Part of a small language model's weights.
Size: 11 layers, width 640, 15 heads of 64, MLP 1728 SwiGLU, vocabulary 23769, 94.3M parameters.
Architecture: no biases in attention or MLP, untied embeddings.
Training: 630M tokens, 4808 steps.
MLP neurons of a small language model. Each row is named by its layer, matrix (down: output weights) and neuron, and shows model dimensions 213-404. Each number is 128 + 24 x the weight over its row's rms, rounded and kept within 0 to 255. Numbers have three digits each. A neuron's up and down rows have the sign that makes its largest values positive.
After each neuron's rows is what it responds to, as a language model described it from the Wikipedia text at the highest values.

L4.down278:135139106146129104122138178131104117166153151120156152149130121103120113106133095106149118127128152160115133139149139133078134143145114123134111137151161104120129110120119154107147098116138129146094123144117112102121126156116085090075084121162122120202066136104091155113131141140161143162101113121106097129167156173147131146128121133069161150162187151161138147134124132144117113134102089126111144106135164129119090114156121165136104082138161089147153138080115150149129124145124125081137156132137131158099087130126116129134182157134169133152119132131145110113143128103195112145
Description: Numeric table cells. Numbers opening a new cell in Wikipedia tables, especially vote counts after a party or candidate (824, 746, 171), plus times and scores; weaker on word-ending pieces (-ian, -ately) and articles in prose.

L3.down516:121106132118100113108111129140142150117126122132112181170149148171097157086115127150149144151112105141125083130150135131135104148094127125125118120148106166095127156141134101121106160173151148152123158090159130107159159104121132086128102093124130108100122128139122124115131138114124116147067170146102106137128138109189154117167120091121124144133101116135155114155138147135173107102149133131124151134096085120152113193168089117125125133165104166137116082121138117107083117128163101134121114122158129095141159129126111129134122074143110139130130170142121173133075155128105109116
Description: Coordinating "and" joins. Mostly " and" linking two nouns in a noun phrase or heading, as in arts and sciences, choir and organ; also comma splits and table-cell gaps.

L4.down568:174134115082133140105164127135085135122122134099106120147100080129088101111144119119096101131091148120150137101097129131120098138124143130112110140170115158134162137139135139155118123153113105138103124142112088135105121117131097118113147101142151097158140115123124109078106103143137136152093162117107143120143142164127128093147108131105161138145144126140135130133093112085147114153140095155098096119133170105123134129107147141123121136139131135160154153146130129142134146102113173186153098131130071141117133142132090089124144167165144096121145137148133143147187103094116091152
Description: Names in headings, tables and references. Final pieces of proper names or titles in Wikipedia headings, table cells and bibliography entries, e.g. Thirumangalyam, Mount Lawley, "Cornell University Press, 2009".

L5.down452:104146145108144132130101122121100104129129100119116100141150162138167134079160091143112133137128111148115122123084155124094143094130093123113119131143177128160146088074119116126178158098127163109133156103126088122116129086145117146152111162173158103114166137150077084144139100107122122123124160126142110154106113138128100083146142092137135053123100085068123130122129113094149126076132128141129119102143099135104149158103146133120114100133121118120104134144119095106114142095149081165076098149098105151138172114124110123133153144140138147121140150114120101126125101113175144125
Description: Place-name hierarchy connectors. Tokens right after a place name that lead to a larger region, such as the comma before a country, in the, County, or a table cell break.

L3.down936:116145105130152118147103091145129128093122140082133060168088134117140142094134137125136126135172107144095112120142142111104135132129130125190127072118120159152159139133146108101143147109111133143151120095111145125096118137157132150107110163132102108145134122063154114102157121126134129165060141111123125191151140122145098101107121114129090105122110097128111161151094109117173107125118125168105128146122156139112117105115122072155122149167147145119150124142150094187156103124109149145127088154160127112088144170128132150137091125162150128118107144142101165123107087134133129145
Description: Citation and abbreviation periods. Periods closing years or editor abbreviations in bibliography entries, like (2001). or eds., plus abbreviation dots (a.k.a., Mr., Ky.) and split word starts like r in raw.

L4.down700:135128141142117106133117130112153135126131124163080144131115141138122146122098132146166100095075131110096180141103156121138106089174113083185122128115125129096093139146142083139104173135097172138141120139122139095103170191152097137124144098151119150175159145139119133133140132146150129135138107118105160123096155135146140118183108144138057109186166101140118129139141142113103167143124134169124134126060150156084116158145114136146105113124178168114117106147132121166120135139097146135144138085152105116154129156147146119117140121147132091099114106145077108125146148162155120107
Description: Prepositional that/which. Mostly that or which right after a preposition, pointing back to an earlier noun, as in from which, at that point, since that time; a few miscellaneous nouns also fire.

L5.down1541:113153130106136131113109138109133132129174117145127128149140096147090162137158123132116108145117170167088122139133170093143112149113113162101129090094153149108129118161108091153112086112133159111123079119182094129122134116099139095130111131097100115148149135164137141130147115123145102129126138152110150116124136116128146118115141098146136155143129089168110114140140134112150127101107137145123169148092089116130108116136181177107098190100116165127096124134137144112093125092102157119138154123092159096117131113148126084117164125136109141108088065167143084171132152161156149164
Description: Hedging adverbs and word endings. Adverbs and word-final pieces just after a subject or is/was, before the main predicate, such as certain-ly, are often, currently, likely to be.

L4.down788:104104078140149134152112133108182136139167137149116107137173135124094143095106093137117118124133138104119146097148137097105135124128093113172128107115161108144136147100145124107126120185164136164121158115111117150142132137102117104131137114089148105082137110139126147154130056095138135167117118162156168154080137141129136153126126159151105155147106122125090110168155126101128109146108106117092125148143112176080118123106122128088101109133129157066109139127139097115143100128134115136141129125146162122161110127102121120122125082119152106096116139111117146134093122097113072101
Description: List item onsets. Word or number tokens opening a new item after a comma or table bar, such as industrial, Don(ny), exhibitions, and coordinate seconds; weaker cases are scattered mid-sentence nouns.

L4.down1061:143149133135091130136143104092095186156166082151126158114142111104142135156116152163171143117117161130098141125121149104121131110145139120092116118112140080112109113123131140135128091125144141161142128127116123140100133112181138129108098093124093191150137133157131145131187141134127109146143130127139132118072104155138084156098110114148144125135126087148144147128114134124128103139156132100176180128142136136134160118141103129122152111156104129110149151094145112138141110156108129159168164129104112117094113133107157129100133119103111094179132163120172111149149120155120162120
Description: Mid-name pieces and table separators. Middle word pieces of uncommon personal or place names in lists and tables (Z-ee, Kouy-ate, Gonz-ale-z), plus pipe separators between numeric cells and ISBN digit groups.

L3.down1711:152144148139148150078133137115108136123110090151118175122147097093128153142099111114126125120156153111092115131133140150124102117132145129096128150125098115119101149168114157129166096153135166134110155115100122077128129134155137136168089143131162158113107109123136124107154162150162124120163131110107131139095158148131126149128109105119134128130122120152149155063146138167136115160165094160096139143159115180180108116123087150091179060145103088116114150074152127111118098106149132129143129094109130161112153100135116176120127131128077106165139134126171082121124091101134162112
Description: Mid-word "-are/-ache/-ere" fragments. Word-piece tokens ending in silent-looking "e" (are, ache, ere, che, ille), inside rare words or foreign names: Bareilly, Iordache, trachea.

L3.down838:122097117096100136125106102191134134100114104116078166105146152142133135169116112128106101144142173107130144159130127142099173141115097125102094163150103139117134142123146114164120117116140133118127140109143118127164128098132117099150097132093147116122121139139160121133137112107124101171115159148071097163176156164157142114120115126118093118122161140138174118137102157098116124094123130138146131137114135109100136112105131120159097107116127125097121104158138133119136145096092117170105122123135145100115107130091108105120115144109079128156131143210091131094139129126082123147
Description: Time-reference anaphora "that". Fires on "that" pointing back to an earlier time, event or place in narrative prose (after that, at that point, during that period); also month names and career-stage words like debut, end of his.

L5.down1139:123108159105105127133135136130134140135121139154126105088081119114143093119107129150109119145185160168145181118132132098143110133099172109105117131153137152165137187113121132116113135132118100078106107127104117064138104151129177091109129167101128137134135127134066119121140192144120151118142115130117166105096173128090120120108088120132135129112160088132143121133129113184123187133150139097124084136157120131115111120103120146125110134156136138129159148153121149097150157150084157120153109101107149140127100125131166152155153128176078165107145139099150128179118118117151099188
Description: Section heading closers. Closing ==, ===, or ==== markers ending Wikipedia section headings such as ==Government==, ===Cast===, == Origin ==, plus a few mid-name pieces (Church·ill, At·ene·o).

L5.down1640:066147138099141157109102130119101147107128101081118096117122123154134153145099178121151145128144117135081118133122083139145106150123171158121128116148159104151150131161085101101123100141121120145134165120142121124169163102123137115121107097064155119089086109110106123118114165131174182098145184118128129135138135146138158182117118139151128133112137153149131131062129129116126081140115147090158121116149141120134142098093103122109146143116113090118119117098094092133137135073179154103095124085124106108156135117178125121121132133143132076107095117117118171134121139101126082119
Description: Stat-table cell separators. Pipe or semicolon separators and digits in numeric stats tables, mostly right after a row's total column (e.g. 29 | 8, 31; 14), plus scattered word-piece noise.

L3.down1328:107124117122080164160129122141112111117144145163141132137130120107146126135127140120144106141114140083171103125100151109118144130146143142111140150136129127082116142113141122132175118125086144138141103131143097135157134141163111089097136141155165118110140116169148118089077125062111173203083127123165100106100108133104133133157149126095148149105123112086140119153071165095140150115142190102099120103155140109147110146144121146138121108111132054113071161156125142118111115113148129114136091111125134132143143134111122126122069110144138121113102156123083123131139127153168120160
Description: Motion toward destinations. Prepositions and motion verbs that point to a destination or place, such as across, towards, moving to, through to the, plus scattered word pieces inside place and proper names.

L3.down177:117120113119109130143115122115127110125083147167148082096160115108126115137146142138107117161118179144114130126081115101080088148126156104096116119137141165107133135132134128145155158111132115131153115128133148116128125128156117174127120124136110142130141080094154098122103167128151144098120121126152144103083126116113122147098116137116141131130113125109111124103118151102130140109130119100135138152161142145131136071159113166110118097122140096127158108123157126141132133128169174120111097109108147116095148148156159127123108140138160095121086134187106121125137108099097173131
Description: Junctions between name parts. Seams joining two parts: hyphen or en-dash compound names (Bethune–Cookman, Boyd-Carpenter), linking words like from, to, and, and paragraph breaks before headings.

L4.down1181:101174130115138151158143165113124140154134113136163132121124114119152099137170130131100090155114124133137157119161096117146124087164136131142111132064129142106137141108127163102112134094164120113138094115134129166115157141111137066097099077119129141099132121132113138165091129140113171132130158140119117160124130165080131071148105132109158122156105145100138136107147165125122128124116126123126079100111132137123097137125130110137160094092090145135093133112120102125105166141097171118152137110111135136137117150166113109120129120165115130145106127146114108078131142138182140136
Description: Kinship nouns, name fragments. Kinship nouns in biographies (family, daughter, cousin, god-mother, his father), plus mid-name fragments (K-ost-as, B-ust-amante) and "one of the".

L3.down895:065088092109109151134105102105122127093160116096132134145122104126173187123147139136139134110121134154139146103107117128125099119120137181133120082123169154131124121155147145140135133130144110133107138152081108110105158168084147115113126129136117135090131119178107150130172118098164136172105134124104124108125097101104154119107139098130091132102097178103116100103108081106175138157124134160154106146120133111143162156115096090116126133123155139118100125131144134115137156087138126127119161111129111134092134088141077144120138130147130117128101098110130117146138145144184108145
Description: Paragraph break tokens. Double line breaks ending a paragraph, caption or code output in encyclopedic text, before a heading or new paragraph; occasionally mid-sentence with the.

L5.down86:175127135151123117148080149160076093097124070109138085099121177137122124100126093145159090194116127147116132092106111104100124155177099154132167127113158135128112109175122149131111149135141142143113164110127171098167133107144140123177137092159135113103117198108131126156124104112163136111090150139112132142147136106107158150141147124130116122110111135124103139111179125117132117107102094109149138097144160140086129111159147109146122153131095124111126113158134133155124094143196109111120179125124144081176148164141122133093113122119185154144140154076128139108124147140130134138
Description: Mid-word continuation pieces. Second word pieces inside names and words, often after an initial L/l or Al (l-an-terns, Al-an, L-w-ów) or a hyphen (Douglas-Home, Austria-Hungary).

L4.down1038:109155117171104108106113102168148144103096098158129160108110146168126159124139135138137160144126096137090156130068129122131160075146127102127117124132125116130111131114168156126119127142151147076139125108148068107130152123104120122136107107137062109119187117133122131108141128138144136143162109128127155118084112131129125104135121163090097123158099169155132129123121138137160095103110120135147087119148143122147158117157105158117145122090126151100122163171132152127124168086117116133107136142132106098097093159131154140110152070100082119125087120154137124144138171158154151115
Description: Number continuation digits. Digit pieces completing a number after a decimal point or comma, mostly in Wikipedia tables and statistics, e.g. 54.30%, $35,046, 250,000; also scattered other words.

L3.down778:131106154145146150121147142167123123093138084142148142120110112147137124139135151138152109132165129130116128119150134131105104121168125108162093099110117152092163159101099135097140102142109115155097154091122089129152145166142137095131106141144098090133073119161137158117120163132131091134144130158127117100154131133109115122129105144127163136145137099151119155151168089117166127146108148118124112155138129177077138148114146136140120134092139151164118137163176167159170118151087137158174145094121090098110126089150076190123162148151149169159141126148088126114144124166083075137
Description: Closing heading markers. Closing == or === markers that end a wiki section heading, such as ===Notable alumni===, == Legislative history ==; occasionally numbers inside headings or table cells.

L5.down36:143136129154161138144113144140121100097087117118156129117136140120129143107110156127093150101104118139105144149113149145146133105103141134106105102137134142114115118140134121139123121145095154148141096101135150127093128106087086155119125121119134135126112121157103135124118113148185087095103172128135160109152115118165137164129096129129158147140122118087147106132131095106132166163142172151141081151105176160115153144125121138126138148106128144080118143125193149114121111098118101178117126103124112174133186114110149165072153099083191111124130131108117139145131130122170137122
Description: Completion of split units. The second piece of a split unit: digits after a decimal point or colon in table cells (17:00, 14.6, 60.31) and later word pieces of names (Tahoe, Barenboim, Longfellow).

L5.down1201:151140111090135161158131119146163104123123115101093133139140133146116168146138089123111136108152111170116135116178113112094179129128120132143152133161199100140183160115154143178116137139118098155139147121127118133141111158116118151101137102147146143082155142152108150149087130150117117137140167104149138085105128133162167117129088100147174085103087127096141133130064161135128090089130134085143157140131153094136089136115099137127107126121127136084096147123156145104175107146146125165097089150119163147123116134118096119128147100121129124115159138111138121124183083104122151123
Description: Table pipes and word-pieces. Fires on pipe separators right after a digit in sports or election results tables (1 | 5), and on mid-word pieces of rare or foreign words (del-iv-eries, H-iber-nians, Narnho-fer).

L5.down1639:128095122116146153095130124134129098137143160141153139101141121122105146083148150140132185153101147134124108148130117092170096100107097122169130111125127126112146103143106135123133078154177118184165140103155104122146138101111127129122139130115114114120127081122115143095145160139078190105114126088145139121088155120076130099104121102139139134132148148124151119162086158124160159138115150105139136104152117061124134074103128122149140160087130112104127157154116153121107141112132144162105162136120138075083108141132117157106125135148109098120116104165173064151125132119224130083
Description: Titles and political entities. Title or polity nouns that precede a proper name or "of" phrase, mostly in history text: Duke of, Duchy of, Baron, King of, family.

L4.down1381:135136148122134152145130121118109091184137151124133112112123136106111094143147139082122124091172143127090102137102122150108115098141121163116113135105136150129085114112137125134131100116154162137093131137135101101134107163088123168155121112145107105098158139178099148130100136165134111098127148162098152126092122094114103119155153117172146110150108087148152133153153117185080167117149100114167118134146140155097166072120141141145175121083151107164119111153126112172103150164150151112146117156149118100142133122106092130136120114125101099087175103111125131076165139113100186112
Description: Table breaks and sl-. Fires on blank lines and pipe separators ending sports statistics tables or formulas, and on word-start pieces like sl in slash, slab.

L4.down175:125151113108102116112129172172099142113135116076144117122131096113151100135148158129117146123158175123141127120136136173103134125103141123139104136143100158089119107140125105142092117090147139100138137162117172111108100163127139087095124146091143125130134177152145124148056135121097132134146091099136157134125130116153125152147131123144132171123170125109126112096143108120133140113125163129106176113120125110123074064131159120155094120137145162156165082122194133112105145119122164150124152142113113104114137149165132129081099122090086096140168111123122121134168116133110128110
Description: Wiki markup and structure tokens. Mostly closing === of subsection headings (Theatre===), numeric table cells, year ranges like 1846–1911, and parentheses opening before capitals, e.g. (L)evin.

L5.down476:115095164136136131109138083130154118107134128109138180079150090118077107153153094114114110123104175146138130109116113124123160153168136117089126113141127079138137154153106128113087102154164135141125100134106175122115119158136125120147120117108133143128155175142157087159091133118108145120130109161151100111155108150126107130120132119145151112160124146119170140138107119134145133113106153150124169132141115173113137131137167131115125121130137105118159160113099162128110123141139137081106140150149128131088158110155174153136145133098163111129126142167156132165114145189161148142
Description: Anaphoric that/this, year digits. Demonstrative that or this pointing back to an earlier time or thing (during that period, later that night), plus the leading 2 of years after month names.

L3.down801:133133150151081134105130135131091115121113104162159169115112116125101125105136173094173103141138108119121142140077145113128124102150165146126102123157106140094118072161087137099108132118096114138104083167088108110124149127153133091150112152128120164128130097104132148160124118145150123113109179101123121136102182091135094107104134150138143145144162112167133169176142150137157132104123130135129133122148169103118173154146154137086178162169129148132146101128114125124120130115083172101129149144124112121112136149094163121154099113095168118111144100148096097092079155131135133113
Description: Table vote-count numbers. Number tokens in table cells, mainly candidate vote counts in election results (626, 383, 941), plus sports stats; also a weaker group of word-start pieces like fl, sp, dec.

L4.down1251:154078136120155104104148142147121156136130130111078111103126135108141154163141129127116159159085140144112100107130086160135107150111103109130106119131118092091142144125150123096107098116103117120152115135166159107111160104100102113084168117133144110140121148148073170113132110090130087131108127118149139155138083134119112164095110082157131128072124119106121105095141158113105125129124141107126166152146161089141143159087126127101147112165082117102120164138127133145069066140134135177126135129114118165130128145169151152119151092168130138117124131112122198119114104102067117111
Description: Name-interrupting punctuation. Mainly closing quotes or brackets after a nickname or maiden name, before the surname (Dave "Devilfish" Ulliott); weaker: table cells preceding names.

L4.down770:124114125152155128103117104094162123167120093162151152135125128122128157147157188109129091156134181159133126144175137150130195130121127128150135114141129191120164139118124132090145083122138148152128071135121078101148080142157128157112154161143150129121144112144138094111126124167142085077140144125120135131151164149136129134096157125165144123117139086150152127126108138119102128138125165117153122148134157174132128152153121131156127127113068089138123130106081167154101076099143116099155152153117124132121136115111119123128155109114143133135110113133156150070091142124120161164
Description: Mid-word name fragments. Word pieces inside compound or foreign proper names, especially the capital letter after a hyphen or dash, e.g. Trek–Segafredo, Wu-Tang, Chopra.

L5.down3:143131137124132154154164112128100121116107117150096161139128131126151120125114149150160101151128185146133114124123117132135136136114141085119141117099117159115120118151180119145139148143115081120143075099109111102130126124094137175179103131149105117133130133127145088119159080103129151153118100157161130138157087096152110095120125110141127131126091125096129095099151104128109101136104124127113097129113117132130103136132139109169137094185135111150130148090183098132118101107101147146175148128155134095167147122084138110177135159106173115160141106083126091156126110155180101110
Description: Indefinite article "a". The indefinite article "a" in running prose, often fused with a preceding word or comma (", a", "is a", "as a"), plus stray word-piece fragments like "ch" in porch.

L5.down722:101152139133113148137116152146159082134107112102111106157127137161146112147085118135100151115170149129165126102109116139140126122171126131141105110127113094154119160133093125142139142075110132104104135132091132120113175093105095121162124139122131118127116117073140140081120136111104124090086135100172100134146154128154159144130097113136100167151108116107088112105162136137095118142115136162134173111130136114123119116128125123101119161103147120118139107102129144092170153113113157139112142112162099150165140116114099133111145110105125169170089113129133115101104112129128134154
Description: Closing delimiters of spans. Closing quotation marks after nicknames in names (Tony "Duke" Evers, "Devilfish") and quoted titles; also closing parentheses, table pipes, and word-final pieces.

L3.down702:101145096137129140133152137139146141115156112135130113121138123111135137109138140147117124107151124111084160062145118122119138120135134135120112113148150116122141147155133147145081115118125123181095094101119093070111157154149128087103125127133146141117165137164109121156138133131112118096102156174103125127149155099134140114168129117140133100147091142076167158151165151095157135111108075111096148135095136124140122108123112107114129145153150129124133133133189144125126123142134148143093160104117113134140100113141078152150120111138145170144177099113115127142138126183132133109
Description: Opening quotes and prefixes. Opening single or curly quote marks before a quoted name or term (‘Rich. Beard’, 'stars', d'honneur), plus word-initial prefixes like un-, non-, counter- and table pipes.

L3.down1092:117116064139093185114112113123151144123124120134124145151149130143171188133111168144162185112101154107108135201145129130094103141103166117124119148179162096106097147158138150098105146093095110124115131104113097150141118098113161126150108115113120062094135122088099139107143102146128130129167122122103089067161151140131113155109131127138113150112111120133132164128149151112109077119165175122136100140135118112072129144178129137120115125107097121094088135142178143116111108130106136135149092140111123092117104155166140090112124172098085146132108146162130126182173141098072127116
Description: Decimal digits after point. Digits right after a decimal point in numeric table cells, mainly election-result vote percentages (54.2%, 95.92%), also stats and areas (8.4, 44.7).

L5.down48:113132099163118084131136147129121111107136145140122135162141170133097177081104128105128096157170076135110103176144111110106126148127132112130162118127129107129103154170175113134156151116116100120126125089124185143152118133159089121097094177103115103166142131124089106123109124128125121124132123192145142141114142143138140151136093129134159186128174147123128168133164099104133189096143128136119146169087127194066129146099134117071076142129169154085156133106151154135162097132154134179144141121116143105165080109121146126134084099122118153113131113130126138148100162152115130136
Description: List final conjunction. The conjunction or comma that closes a list ("and", "or", ", and"), plus commas between items, e.g. "mollusks, and", "weather or".

L4.down1134:082143118143125119091108149123131112149173078134105146111126133149102155136131159117115127119125073109130090128086140160114104116169149147134151143134190140114101153082131120177064131145134140139121136158088144091126138122107135140154106120096086109134123148154143130128090142123114107097138133079102120136113160159148140122098111146147115121139157094129084121102128123097115128129090123111115129143140126156164152070143165136140172130113162132134112114129130130116136087136078109113154141104106121124075113142168143093108134136109119115169145172156155125104161135129197143129
Description: Passive verb chain filler. Words between a form of be (was, are, is, can be) and the coming participle or predicate, e.g. eventually, later, made, subsequently, ever.